Part of a small language model's weights.
Size: width 448, MLP 1792 GELU, vocabulary 32000.
MLP neurons of a small language model. Each row is named by its layer, matrix (up: input weights) and neuron, and shows model dimensions 144-239. Each number is 500 + 50 x the weight over its row's rms, rounded and kept within 0 to 999. Numbers have three digits each.
Before each neuron's rows, "fires after" lists the tokens most often just before its 100 highest values on Wikipedia text that the model never trained on. A number after a token or word is its count.

fires after: " was" 21, "," 20, "\n" 6, " Peak" 4, " were" 4, " is" 4
L5.up610:417514454517544500526445554576519537422472578454491544460548496480504545542554512474487477512504591448481527542404574446456518390550415525533479549602542452496551429455538605473517542468484449601428494470545540564496408499458547572509513499522534546567521534549527554500572422520504461519

fires after: " 0" 32, " 2" 11, " 1" 9, " 0;" 9, " |" 7, " " 7
L7.up276:518526511440517480456398460482456499409526497439480550575474543535435524382439529411437473496528473513510501464580563424496461522502594449592573465507440479389410478479545453406426516558560395452478481465520542437499517480544521495479596455448511409412588569577402471518503401485505509484

fires after: " the" 76, "The" 10, " The" 10
L5.up1390:520574487551474535472491447439387439505510488526513609618540511488522564580460598575532475450452540525590520519493404413457502476460543535452508503513494420461530456448521493502467514596563493482500503500467481534501499420574437461536440477417446484528505545479586499517507573489437431434

fires after: " " 15, "-" 15, " (" 14, "\n" 8, " \"" 7
L5.up1707:513458444454469497496435469530522459450356420508485507566586563556412584489413461516384511492504465527491391519576516491466437479508537499414624396450497535487539526544541572509492502476448508485508516499593469554503516540473550421565527509456496438472480534561425506495461466568504514473

fires after: " |" 32, "." 15, " a" 6, " =" 6, " United" 5
L7.up21:486562394549463536475502575608538548511521468487412530545552488554537541488519394609501555493520427528464507540481584428583502453495497540516399430563427512502590433567524446531463473511510553483440478580447509492461560441422460522593490556483498537551481502565475490546491484434547528460

fires after: " In" 34, "In" 11, "." 9, "\n" 8, " in" 8, "==" 7
L5.up1174:506536417515406560539478467557407501547574468429573483562482427374519525425554539531435558454516446504565549560473480458458515472441471584491467411534572500496565464386424582482532436480547469452471358580436492490454583519464515471540470517525458452476566572497447533445490448545526464634

fires after: "\n" 35, "O" 6, "F" 5, "G" 5, " chart" 4
L5.up702:466526505524505463489457426395446464540556578534521550540471516546471533534536475563469529467457450493572542480530490471484399467596472575535467450525587494482415503478498553550385535551559477397544509484512514444537488421431456468513421492508478417442447552561592478470463494500511455510

fires after: " |" 55, "|" 5
L5.up644:422461545563469545506525536457466487536523550428598428513461440594517475445485487513618527493541448519513432566609482498436470451525458500439513529528536453507552396486438534455368570575600479481540515342459608564570536464464354507549489477519495575380460526542607487573483476462460489414

fires after: " the" 45, "-" 13, "==" 5, " his" 4, " The" 4
L7.up1707:422630509551535602483499476478494547487487483459540543510485549436488508456487371511477487474401430523529553552456519432565427454453528438414487494485504455419547435495483480608487556537367531477518549442463504534517508460467608490537435532535504426596492481467495423510542480458522498399

fires after: " |" 64, " (" 13, ";" 7, " High" 4
L7.up1718:589531523454440526517437512511538505572482651481504498504440541625444485429545444515488524452445529527470541563614537534611468437436523521488355408452501451503442480568552548507539512567429535502519539479497440581513475544539528464493577506630498471466559507510542458474533456525447464444

fires after: "-" 47, " List" 6, " a" 6
L7.up313:589481466412494524483439588495593552497450472519484563560495473594583536485467466547434453565536559482502562456491441455455530441530558530518402494585484440503495508516420453512474458597497419504519601469469450496453426517478468515539522584498475418447507618524387515460410515520474492461

fires after: " |" 35, "\n" 14, "|" 10, "==" 9, "." 8
L5.up737:542500518461440500477462541547525477481546522545554491532506440579499451510534381497559452511481543484567532640490515474506461493496611557576434457415423525549597348505517470484487624498508470577499440504516515419537562490457538532482517423566522407503550604435576495449468472559551491473

fires after: "," 58, "s" 4
L7.up201:533443626521462567524513475486455496502454497531468440426451523503400556391458454516509554484576424494490521484433553498500523551441451525564516530512458491475484377466544374519554547563506450521470513619469409537467543425446482488565533515348640557482457529476525505497499455441494485542

fires after: "-" 39, " a" 12, " the" 7, " newly" 4
L5.up447:462461516530558451534537557566421557508501507554439498454545467532510589474439530518404539538478493553488472476487482593403411473520528408445521504474429495524472518464488489512598487549550497437491548487492527458532415530459498442512482554445466506507530551493449574483501540475436547589

fires after: " the" 42, " The" 14, "The" 8
L5.up1690:513458472565437453564451504396419466522483577588492447477519455571467500552558389542488543496509539607470422490527519489503478504508549442517419585440423477546498534592508532529449582575442469513456567434509510459484519454460506495450503516416575455440481486603565411482540503536469489566

fires after: "==" 41, "===" 5, " was" 4
L7.up137:513527485455507550518503494495412584487498500490461367623506508526586458489542532505488565503556534464507504552514507397444511457451467582498410464430593512505539428412460460412565526456557554433567433546509515524480540422455432486487515415560472462521516541567465461441462542466436550580

fires after: " |" 54, ";" 24, "|" 7, "\n" 5
L5.up13:609566461462436525479562526441451539549498576467516519511536523615518440518554522473529483574484510595544521579570485533589506446477468559478482547588500438520537501484453372547533545557505518579525400393443471430510482499513468528554475375437508578453497538438540513466529491630501411593

fires after: " the" 43, " is" 8, " be" 6, " are" 5, " element" 4, "s" 4
L5.up178:527584500463484578472526452515422453523484533503456549493515547493404504524473439468478514556487447474553524494482473452508566514507546550509573490455400505455563493483510441589605502545548477492589566548551425537443494470539517514474516473514520566512628530451583549563525544532526501410

fires after: " in" 52, " In" 18, " the" 5
L5.up1341:534503468439507568423465593569467490519457595507456562580529526547584539617511586525431445502456447599466568574471540456501512420500480518538567499529422488463477450504486534535452576533497478436492465522461423620487490460441457475477481491522596561551555538486536454436498533413484501512

fires after: " the" 59, " " 10, "-" 8, " \"" 7, "The" 5
L5.up288:574464490508468430474525535478470570545546624530550585526477596447534466515557466515497480518418514528529503535512573495495504461474464436590513416485459528623508451570525468464560561482544524438512473511536470490480532474483467457470530603506515429500574545479544450504516463408500523482

fires after: " the" 70, "The" 5, " The" 5
L5.up171:487468470476490531513506580450492460502450506525415524586451498501406452473554443546393537522351544530475471500436446453518504474443474512570428479533417467507487448520451530455477525501396573455561474558532468488472541488545381467423471517393538555538440581518574529542471495628513534586

fires after: " the" 21, " (" 20, " The" 9, " \"" 6, "." 5
L5.up482:517422469363512449476541509486438534503411562528503491482568524466471565506534501541493465564472376495465465525583442458483542445540545500576431557478464500524426476534462491524474593592494452486559502549467486517491582565518581452498522614532612485517527538550459476472540525418417529502

fires after: " |" 33, " $" 8, "|" 7, "," 6, " 2" 4, " ===" 4
L15.up169:487582499531561429496434603489389520517505499470414548460474582545433442521436476421513502555505514528519460498523426551599505412548521595523565487439485382385405474468453486494516561564664561546471448465475499494586537504467443508578525500531532531481637580556515479433558511507454518548

fires after: " |" 37, " W" 9, ";" 9, " 0;" 5, " L" 5
L5.up1020:548517462492469574491457515431504493492492546412455524532537508610484550488400450468519485505498442490504513553417463562555479590504528485573512505417504513506485455516453479624480494521444422643487613531491458538444539572481547529554497595566508545435521406552518555496501456514462494499

fires after: " the" 46, " this" 14, " to" 9, " same" 6, " that" 4
L5.up1320:538520464440544499547401528485453451507544531514597496575477490467496486467584515421563450491477482605519472548435418484468454424508494505551469474479470511485466469455606516563552528511547444473522559495476499500508527475473490479520447493468429473495554584517502476473578544563426494485

fires after: "|" 61, " |" 21, "\n" 15
L15.up683:481600517575439478475615455498470492427528597459569485588504469493523446484476503568490533526614461474448469500403475453514497510480482505473478402468492460493497503461507516507411566554464508536488534532425473475542527448483471493500485420467531513491496578530605488502544464475445449504

fires after: "." 70, "\n" 9, ")." 6
L7.up679:452543382564478450547453582440431512479502534526533494542462565457550505504468544569501502427449427581529472585495505481490488522562455546523425531511461443482436537470450563512553447448506496441532521431483473558538399469408527543565514492400465397473428531652512430441500446489585482459

fires after: "," 22, " the" 18, " of" 15, " New" 5, " United" 5, " in" 5
L15.up482:512501603521536508450514504540488545492475530529543464559512551555523501444422508469507539438473432551569480571454488393466553439587596476471477458457519480452529405461405508431499507552551542563566428504586524449590569518580552537455622517520595534505520576498586557540523508480439449511

fires after: " was" 36, " were" 7, " be" 7
L7.up1609:505498493430483492536566539479576510499533432497554615550444504410495548499530465461491443523578550493487531523521503559520454534479487518481430567552500518465551524461520519503434492500507508649427507597575463528549437509441521464505470510541525571553438463579436443442418482483552519409

fires after: " " 71
L7.up1753:529603524491465528419477477449467483521521560545486471503478592484491439445597581522505550479533501560473602523439570322538483504493496409554520524466495508397437546479620482488447507429482604385507530501533481552480565508548461501485449509571473473507528562585499456504558530478512476454

fires after: "-" 24, " was" 23, " be" 9, " a" 8
L5.up720:484484560430415564548492458535404508510631463467473564585523558479565557506402481518436459500501512475525530505463530627524463507414481534415470565562509545527500475622463517501453482500505514415571498569476539475468539570532458478469596518541495595525440492514504423544540563487504414404

fires after: "'" 31, "\n" 27, " was" 5, " is" 5
L5.up333:537629462547483481424473417515498471489542520466522475437566530492514464477551489551551527617546525568538482478488537443503532524487437535496510443579498578464508632460490529550508547492463496495410445538528500523482562428565532485434477546525530474508540534468462427536558492472460523565

fires after: " (" 25, " was" 17, "-" 17, " is" 5
L7.up161:503593540463436453520543493461539501483502501509563579525512413489501486571459439501485400464545553465449517484453597553474492410420487445443431533483457538512559497449541465458498514576488554440439510535567444555510569493500447526541448450450459429546566563449501492531501510467458580403

fires after: " and" 45, " vs" 7, ";" 5, " |" 5
L7.up418:492496527608464481433497500431511523500655480497485424482608532513544610512547458515541540467445497431529569522412477526459449505459472510579530506492521479632498529540458517588500586422486470481539432506554549487450543431477451486495449494447404526400455472488499457563678568535453532485

fires after: " the" 24, "-" 17, " followed" 8, "The" 5, " a" 5, "|" 4
L5.up56:453405472516544399574449544431489492521470587503563560477520568493509609559488482518381523493435516545444484527516456535476491527423554534461515549593482480557447465489394499493525589564532517563443553576509480497529492481550423475564533550467534551478514541532489549422457537485505567542

fires after: " was" 20, " were" 8, "|" 7, " Formats" 6, " zone" 5, " is" 5
L7.up430:512459490455512527458501554545414487475460456397464475524538425476417497526590450484412490546527612491484461558465500576647546505465501460567559419549532541477370506436540586527549578523555587512463510532587534588536453522458461498570549456505504517485474539503590585576484484534487492466

fires after: "," 50, ";" 10
L7.up354:566535534499476504559566607524468515432434449513475416420553508518448532411513453551640549416561558477548484421515533436491514481456425469372481580420464552569510501361521479461474539552582542507517547512527447409528466451507468534640473355511499459400440485529500484529483457427519464476

fires after: " the" 53, "|" 7, "-" 5, "\n" 4
L5.up3:519521554668547569490487514499507488521513474414497556556394431502537471513592471498472482491564498490512445549600489553553524494543535535462468432529469457490586487497416529539478524552468521533512579456463470539505465442589436597449468532516493445498518584520472524412607367434520455481

fires after: " (" 21, " \"" 17, " as" 14, " of" 5, " in" 5
L5.up1005:590451470497507496485500470534517476478509579508506463516581553469408584419561519509472546494522498498401488509479570602602584467580440570531551510461543488507486510537510475511432450540437512513468405547448400494569403502497488454487465529464565491478423466585487570504501469531516473435

fires after: " |" 28, "|" 19, " \"" 5
L5.up93:445541492436429430427461522547530489471522514588502490484465587529461520452480480509499574519457403542508487539512550563625560457511470543459541448524515561557481450533533463580490530530408517516498502509537473505522490443420408556438486466498516568439459480489486502492500533419421505482

fires after: " and" 37, " well" 9, "|" 6, "-" 5
L7.up620:477441520554528550422526601558577426419436562463507566529448546534525562513548513497537481457511609541487477439508620474504525416546537536518545430330498607405527503486593552440455570506538449513507588501462477512446432522558493594484376479535349464412424517545496459443492513479408467444

fires after: " |" 50, " " 29
L7.up1443:495512495538553593549608497503493546425542621530449576594572525552543487509446455534519395435526455424498518498481527492608449488511585517483508419528518502562522495500482576506458517495536594477488578553501511476528590557486503593533449538523494429471495457530544555564444507478447570491

fires after: " in" 37, " of" 29, "," 8, " to" 6
L5.up494:564600473480513507518523552519423456481422482518488479492543546505477499426483465453504469497469549471619503483437463446427447451533529504434561544469547522549528383441508490435563403513503458490506434440491427584516502553550611436505552455523535529571486491470524572438441444538504508446

fires after: "C" 13, " New" 12, "." 11, "S" 11, "P" 7, "T" 7
L7.up1568:544506466554476521498458509562497521481514570553532349482474437557517455483475513510524444465530464498493509519479426390603397510460586598505480477518516455514478511548545542399552504553424435509524479422482514468425492473448507565532482546580444602502479503519483439405601512501433460454

fires after: " (" 66, "re" 6
L5.up1364:481442568508477416522492497401498510447480469515547403489506517508444548468516451417485521529519512525494467510471503515507402479571563437509564563419458535466459513418543366534518455426424485477488581513602406495505438478475512486537477483541540494602409534556564544446518468507506513371

fires after: " is" 20, " \"" 14, " (" 13, " was" 6, " " 4
L5.up1200:450630553539513541498422515529520475431478522436534546521481507515485535538436382538487489492435541450484517495420586434474511406515561533573506435523490522419527487499580523519449565466503607479421471470521385493570519537487507453482429396448577477443530556508517528515472429568519575477

fires after: "'" 68, "\n" 7, "’" 6, "==" 5, "s" 4
L5.up517:511440490415591475478544412527533474443541554540502584460504517493513457457566517541479489560525458483493611436473440503596527475591465612470524482527585518513496483485405504531541538462529459398504518546584373550489525476507544490444447511561591464504564614390512446464508459498490540422

fires after: " in" 42, " of" 5, " to" 5, " In" 4, " over" 4
L5.up37:626545429479543535500496493493471460479438462510448448441455532468494643455587545523441545482557460485535525438573529572446577451478447548465511542529435475605523480499522500519549497476593476531495439554447493489534483514495545487480534490565632484570572457465548537464566497526531497581

fires after: "==" 21, "The" 19, " The" 10, " the" 10, "'" 4
L5.up717:467491370589441507436437542534430509527523547471417515501604447491514490506503477546553541429534456438499561516503495498447585420571591573572469589473431426454556501598605494493464549563527512449516472591437510459556614555463497509510483510521587468529543588540461512489430507438494508450

fires after: "\n" 28, "==" 14, "." 13, "===" 6, ":" 4, "s" 4
L5.up489:548407524462497537493451563525416555472473550587592511607439455572423486521482486504543536459476438572488503491633527452470483532457493574456408493563528532528593423413545568466537477489632509605437443524558498490518470511537512469552516469550457510542504517552540570478541522513493445575

fires after: "," 69
L7.up533:431504531464532499575484492480487410488433492556495437466434468510637478462548426532541513464527582467526471528400471462463555446450447551556565502496446495446466436444465426569496556489549591515480540408496409588382549459475517472483484550435528497560629538515486469436567445418452534500

fires after: " the" 21, " a" 9, " and" 9, " The" 8, "'" 5, "-" 5
L7.up631:530532479584500494481467541429443531481508495438436480505474466470454579410422348508533493557420425433413531498485455416495427441464474521552509552500411557458461441512485455504550594441518522562449550531478485499585530535553568518535519521515516501473514504539549518525558492467472448418

fires after: " |" 69, ";" 7, " a" 5
L7.up1108:506557490556439524529516544525547422517491481468463468497514476479499569502506574456458477455472483613451454531577529500524425440526507533397486570490532514426541467494429501494504456521559517514551503452457488486509523554397545555541463533509506492370410473509506520493488484601427525497

fires after: " |" 55, "|" 19, "," 4
L15.up266:487531501517570505498458506488442546463477540552489468432510499519508522455465453512542534468519414552459454574522435503419505557464397474565524411421506560519448427432431363548481510449515599519489570461578455497527516551423560435580495446477484529434461474490467472498509499489476507490

fires after: " " 60, " (" 26, " \"" 9
L5.up394:609514529500438374492556485576623499493504512444551560489468529471513515474488502504512520511389426532561473545538444558424555501480491494485568374555498573530410509507485524552520477488531526471529469536516468444507469525477502535489576621513534501534525545515478509539478482454428623534

fires after: "-" 28, " micro" 17, " (" 10, " \"" 6
L5.up763:544619510527451452487510396492465444424412490570515542449529504492586523543513459412429528450407533457430525475420499572493468535467483482434429615447426444503660511517481468511489519532501462512475515502505390542440448479441479447432514523481506440520544615518524422608495532495511553498

fires after: "," 40, " New" 7, " York" 4, " United" 4
L15.up472:492468489378532558527530524531537541485505435510454440505541496507476462494546515580541451464544415579436520614418518508555544435584500553466449422509551542510477427419385500462519548547522515558439516528454517460491567475519501521440473531522577585462569459497458507470535513421520466602

fires after: " |" 66, " —" 4, " 4" 4
L5.up1318:470481557478510506419426518471515549575490539508542511519617435503453435539527467477549512485423600526464476543478410482500506408461626571476496423466551550464506378446538527528598559481512441473446522444517479408497463568491502470546543570463501418572500516473498504442548490522516445556

fires after: " |" 72
L5.up985:478509494475461482419498522517435415572508514409432414473575415593427470538547527462446556508492498562480483476551493364582557444471441506488517439521619521426535475544583514454536600530478451521469416443571487478550534516396531508538416566346540557513498524494495496424524455475483468424

fires after: " the" 46, " The" 15, "." 10, "\n" 9, "," 5
L7.up1050:528486540560507437502566606441491437544501566507602535526459491451515412444513600532459537438537492466540479570421489477474517494595575482561392429558475518447500486450483593544469511518560534493485600556499452516438504445511482568521447556479504399548463484494558490526546537507508428489

fires after: " \"" 27, " (" 21, " " 18, "-" 11, "\n" 11
L5.up880:532497583559404507479634471494501488535448529554579469481532614496472454466521437520443463515407478563507532573499526560511482561525528475487540454426443487501461496433542432458505475447620533556484482558641453517479519502489573543441468497541607531459431615500558455523399438488519431509

fires after: "." 29, "\n" 25, "-" 8, "|" 4
L7.up626:454605554457510470605460547509557452500484487408564529541558531552584465503445581494492308557558515527522521544496539504540399454461540606583522538491487556484548466527435518544506516467453404547501567523480393558436413569507432474470498569522433468385463468559449440493578439488334426526

fires after: " was" 23, " were" 9, "W" 8, " is" 7, "|" 6
L7.up1372:440488524477498507519452529554511528492490508494573535533550555537477423596490515524510473499433517493540473466540519492509490410545543561429477503493554506567524399511521479495516514564516574460473602502612535478518375489545477512477511429565492506503490486467510615496570529484476405409

fires after: "\n" 43, " |" 10, " \"" 9, "." 5
L5.up1620:514433483516457464487489494492547475446432546506522453555547545613438534513521511580459481449454527521541488558471573543590492401510570593505504576515501491510582502497589471558469497425536458406432562513504440510531436405316567543569460553474614597430476486505542588441594424522468489573

fires after: "," 67, " was" 7, " as" 4
L7.up965:619473528526438600618511480489495424505486524543470552471497581488472507495533468476468525415519522378457542558479472522569571474473495461417481551546577483544520539545551477524460511431546495583411472634438408527467583594418498470523478421440499527503511476421508439574589495455491463491

fires after: " the" 93, "The" 4
L5.up334:532510551459449491570454585461506480509463460561424519461535620501457508468542522560434533546569456562516448567450465427481489552456501427524406533518450523563483443590423516431499548522498572534446490468432399485510562500473511456472507610401441523478417570524526592517483504545498470525

fires after: " |" 55, " 0;" 11, " W" 6, " went" 5, " 1;" 4, ";" 4
L5.up634:540435525454400570483495567510547588431563496522392537535536499473475455540483580517444473615630490448552386514464456554585522555561558507539490431450564531569538501523495508561515547515488547570477524507559488503491540443523444492491638505553553515463484536488505532558492442511544528446

fires after: " |" 42, " the" 18, " and" 4, ";" 4
L7.up1712:510429557547509470499564474425519545494505523481454467534473514561546578416418544556529530486509495507491565561571468500507467491577525375525459430538438551563548471497492469518538481507615494515538421480532597510518434411490446486518414489534450455493418488492470530427479493521464498578

fires after: " the" 29, "|" 10, " The" 6, " was" 6, " is" 5, " were" 4
L7.up604:404508471538410456481590503512520552468552605508516541481584475436487541531478559469501431513498517453420480523528566437536547474551529546552469548536488430491552492531460570447425578520506526434535652524557496460479534529560520565590523468466477366520484529576433465603439501521500456386

fires after: "," 42, ":" 20, "\n" 5
L7.up1089:521589494502497548582531416481506550431487553515490533453477492567431520451459528459491503503539542425553463478353448468529537532531494631575546466537427498614525447497486506532509568553548542454472556482506468548498543473370458509598528470431560511453525549502549482529505548407529536578

fires after: ")," 29, "," 26, " a" 9, " is" 7
L7.up379:482425504446465493451436518426471426413489487506498509481556474458419558482546515518523592466608592462545389460466505373534448396568411486537616464551486470471557542404560446575448522439532470432464492527582515479499432450510496500553494508509445559490436531543416483468531537525516444453

fires after: " the" 55, " The" 15, "The" 9, " this" 8
L5.up1089:558481460487443439499581464409506435468571586571546470554537539501463558532556626533490458579494540457452547574542407481423449488573508474490437518472468408528536392451497484548482396479474521555473534470512501477413465384429556558486478551452410517562503519489540544450475566411519455499

fires after: "," 24, " United" 15, " (" 12, " in" 9, " |" 5, " of" 4
L5.up1433:548513489472461538366517479381478496407464498475568487460535521544557495581485459485450451527526515493501432602478563385462457467547534391475566423485472473451576444503559463522515503513532491438547545482578583546446493440454583522513471545403514406516471548524523485430392456427523427471

fires after: " |" 49, ";" 5, "A" 5, "|" 5, " a" 4
L7.up660:539444515535518589522513536555435452441573637432522553533497474452512542418487532569528438477570574600510582528509439508578504477521521430525523514544550527495548496510474453537434591510557512577509557399376495520545474473517385533486559531584545497417516542430431485509481444517465492478

fires after: " (" 27, "-" 27, " \"" 22, " " 8
L5.up38:579523450530497499489500493495467558377479391430587362504494506490525494441409499505475450593460344526529492463446610588473422409525526508520525534444491496439444552551566515467513443535495471498485490495521583528448547405523529497485560560545529530450459571533535570490485580560612506455

fires after: "==" 37, "===" 7, " The" 7, "-" 5, "|" 5
L5.up583:562487422497470589551521456392518364482423519472534480480563490554522540533552390520544433518396479465519528496486553473477529459439567576365537547527516508493505469451520479437410602488545529498561478525520467508501529562440478445411488511504532534443482560469544563508513548463460490442

fires after: "S" 51, "." 9
L5.up431:488374489422534582559536524542481490504493482558563447550508526504523545400532440530537473504463534492498493473551420464430407487563500532518464510453513427501539487505495549498449597524443452520513512445489509501521511499519482609522537615483499525526493515571461486458453482558385406410

fires after: "'" 26, "C" 15, " Women" 11, " St" 9, "S" 8
L5.up1342:510591516509503549512473635546433423480478467462482446501551444540554534525494464467469548500595452491538494496575465379563431476509515488434491452426559427499490553521503570538518495537456429522455499577448400550455521465438599637581499428598468592477478576502523478553459409503454404476

fires after: " the" 32, " The" 9, " League" 6, "." 6, "\n" 5, "The" 4
L5.up274:415519555532469577451584526433530463504562605484435489533499511540451478520603501550556422538456472558523518551518579477504546410404476410471470476515528483452499532533438473562382554492387518385610578516442473536435489466476482594466487494450514488466523639447497516557442572485447475453

fires after: "," 40, " |" 14, " led" 9, " the" 6, "-" 5, ")," 4
L7.up1370:533485569381526524538583506493488466427492491422487452552474558416457506468427492456460536517543556492475544444487542526534552450453518408520561532464458520425528463503583536559438577526613509467570460518451473457471372471458486457524486559491536455538441497619426555488428488469532491450

fires after: "\n" 33, " |" 26, "==" 15, "===" 5
L5.up1582:535425471526421559436520486544453573459534595436418463566496409544454479395437505535510515553475620403506589503416623486513493488410523448494426600511526578453545411421490423519433414437560429533468472508506450451536544456475448467487552573462532471583496525531530513393544514531516591629

fires after: " |" 32, " " 20, " .0" 4
L7.up369:539516459477530564468588508417566557541435563550508509509521500495408515508507441543431615515515510506468507486513511460489546559515546447492471534595455583402519515430480477521447478499552535450474508528509516488505512532528450485528483521508517452590511509516538433480436516446480569515

fires after: " |" 62, ";" 6, " 0;" 5
L5.up979:526456458562467476446501507519513470525455607512556542561537469592503494508424499509493540439557485485431500515490585527540452457467443433479507476466508427589482528544507597573463485578482500552449595501456529530489591489456498486542357471442529444469476451555461584506535608449443531510

fires after: "\n" 51, " (" 6, " and" 4, "==" 4
L7.up680:470516483472483624417445450490430515490440536457497436557587516572430434573454513542598524530561543391572572471531592509464421474506570449647558449496478489519460547504503460445452464416527541522550516462493498486552555526470505509471515525439434431496532480524417469435589519542489543488

fires after: "." 40, "S" 23, "," 6, " =" 4
L5.up660:530632450399454531540508519488563447482498436574477507573413531508446539495521520488458564496546451518458466458516512397464389553507487605537417536434541506450513471554446534489576492547445420513433412360481499489504475490411523526522464526589581607528479476438464455451472515497533535483

fires after: "." 39, "==" 14, "\n" 12, " He" 4, "s" 4
L5.up1080:427469408460534522497502460523502561474542535492503406521553547479435517455474538516526595568571484522495507593464521468444474476452557398542411497488560608499556504469531574544448462467560462530451475504518468539443492536485446526507516506505533602537500533506398436441513384571436458452

fires after: " the" 25, ";" 17, "The" 7, "(" 5, " (" 5
L5.up1191:478554545413493464479610583433456555467533494518529505557506606470435558496510441496541483585555387492513533522509518430597512537463503430500526516490433488551484479530504474584467461550458495476521417631510502382520440538533537465506368454463581531433529500464443533613488540496369567554

fires after: "==" 49, "\n" 16, "===" 9, " ==" 7
L7.up1041:491537525491498496503446587467494519501507476516469498531491430473526525480479570538465544498502444376554492470407595572483492491467629395388511569451475514452437457546463535593489501562481581529511510529520492464516585452468541494508494561466533518526499561487507553508624487455546497568

fires after: "==" 40, " the" 11, " his" 10, " its" 7, "s" 7, " their" 7
L5.up425:520538531471486550513473540525538524487491494527524555517447500450478521479605505426499534477535561552521571482525456507525486454541477522448530466466484526503545541509547520470442554507508503383601561549497426475470583536523524531479431614495497493580588488473578543464564530420420520505

fires after: "." 52, " |" 6, "\n" 6
L5.up981:483561497502421537513440482520465470544546590454430455474466473445474582511504538616533478455515557472433434510529597418590541574521535503448436459468539549547521495626479507487394491392500486527512501485425503487477563490447541522503532447466529458482432458544378537443451549601491492449

fires after: " the" 39, " \"" 5, " a" 5, " be" 4
L5.up9:522526400448541505446537533437481481492541549564459627484570452477399492526533382508460588588453477533432464515525511599453482472447469399504487531507406555492505494521487443502413489578535552508557520461425500537616521415518488538449531564554523482496461501508437473563496525485422430508

fires after: " the" 58, " The" 4
L7.up1227:509549474550421498516512580601503460502541557408516595598508464499529559477452449516545499451467499534552474457574436511533473542487521535598506482482468470494442428525558442503484482486532466455484455493501521479558413460518437492424507468536445504540450684424516558442498475522468507527

fires after: "\n" 56, "-" 6, "Critical" 4
L5.up896:506540625488509561490493494504537446557511488484476371566520501497446417458509462503557530529461488461583501525542590472578410439618431586495587403523538481469492543559464428537535473541533483621568480530492426440506490515577554461544524525570474492429515453525495362481572455477525461569

fires after: " (" 48, " |" 8, " " 5, " LAT" 4
L5.up354:490567529469421511593522426432518592385457458601519555512565508478460546466460541490491448511592542549484443509471444442502473430534531429562526469419533554531465492441507468574450526497466426513461586452473435437504522463514596533539496522447471557459514451472560502458510485497420568499

fires after: " (" 30, "|" 11, "\n" 11, "-" 10, " " 4, " the" 4
L5.up1351:490604466601412540475541524461457436438442510467508583525494495479532529475444478481524366563532424464487478491493586439533536475481514543486583427468563455493492532544528550599460446514497456517584507518425524510471494510491538556501395510583527478410508520600505496535530468530582485473

fires after: " |" 35, " 0;" 7, "-" 5, " So" 4, " Go" 4
L7.up1109:516458422481511592439514488554447578442581535545517424585520564440558420498394606508502559470457435520516511492502420552518637524485448518537466529484554539540467506448520479491417481524570498480566558464441547571499506529502455412414575510461474536522519553592440510446484471473535489435

fires after: "-" 22, " (" 13, "County" 9, "re" 6, " List" 5, "City" 4
L5.up1372:519494508456512486575510556451525459470511549539534543550473558494474477573537493435405455539499519474477528448583557480464476605560523462435478491468501512459452485507496499565449482488438447466508549551505454587444462599573489505466451533446565433441466538504514547491488463577455537423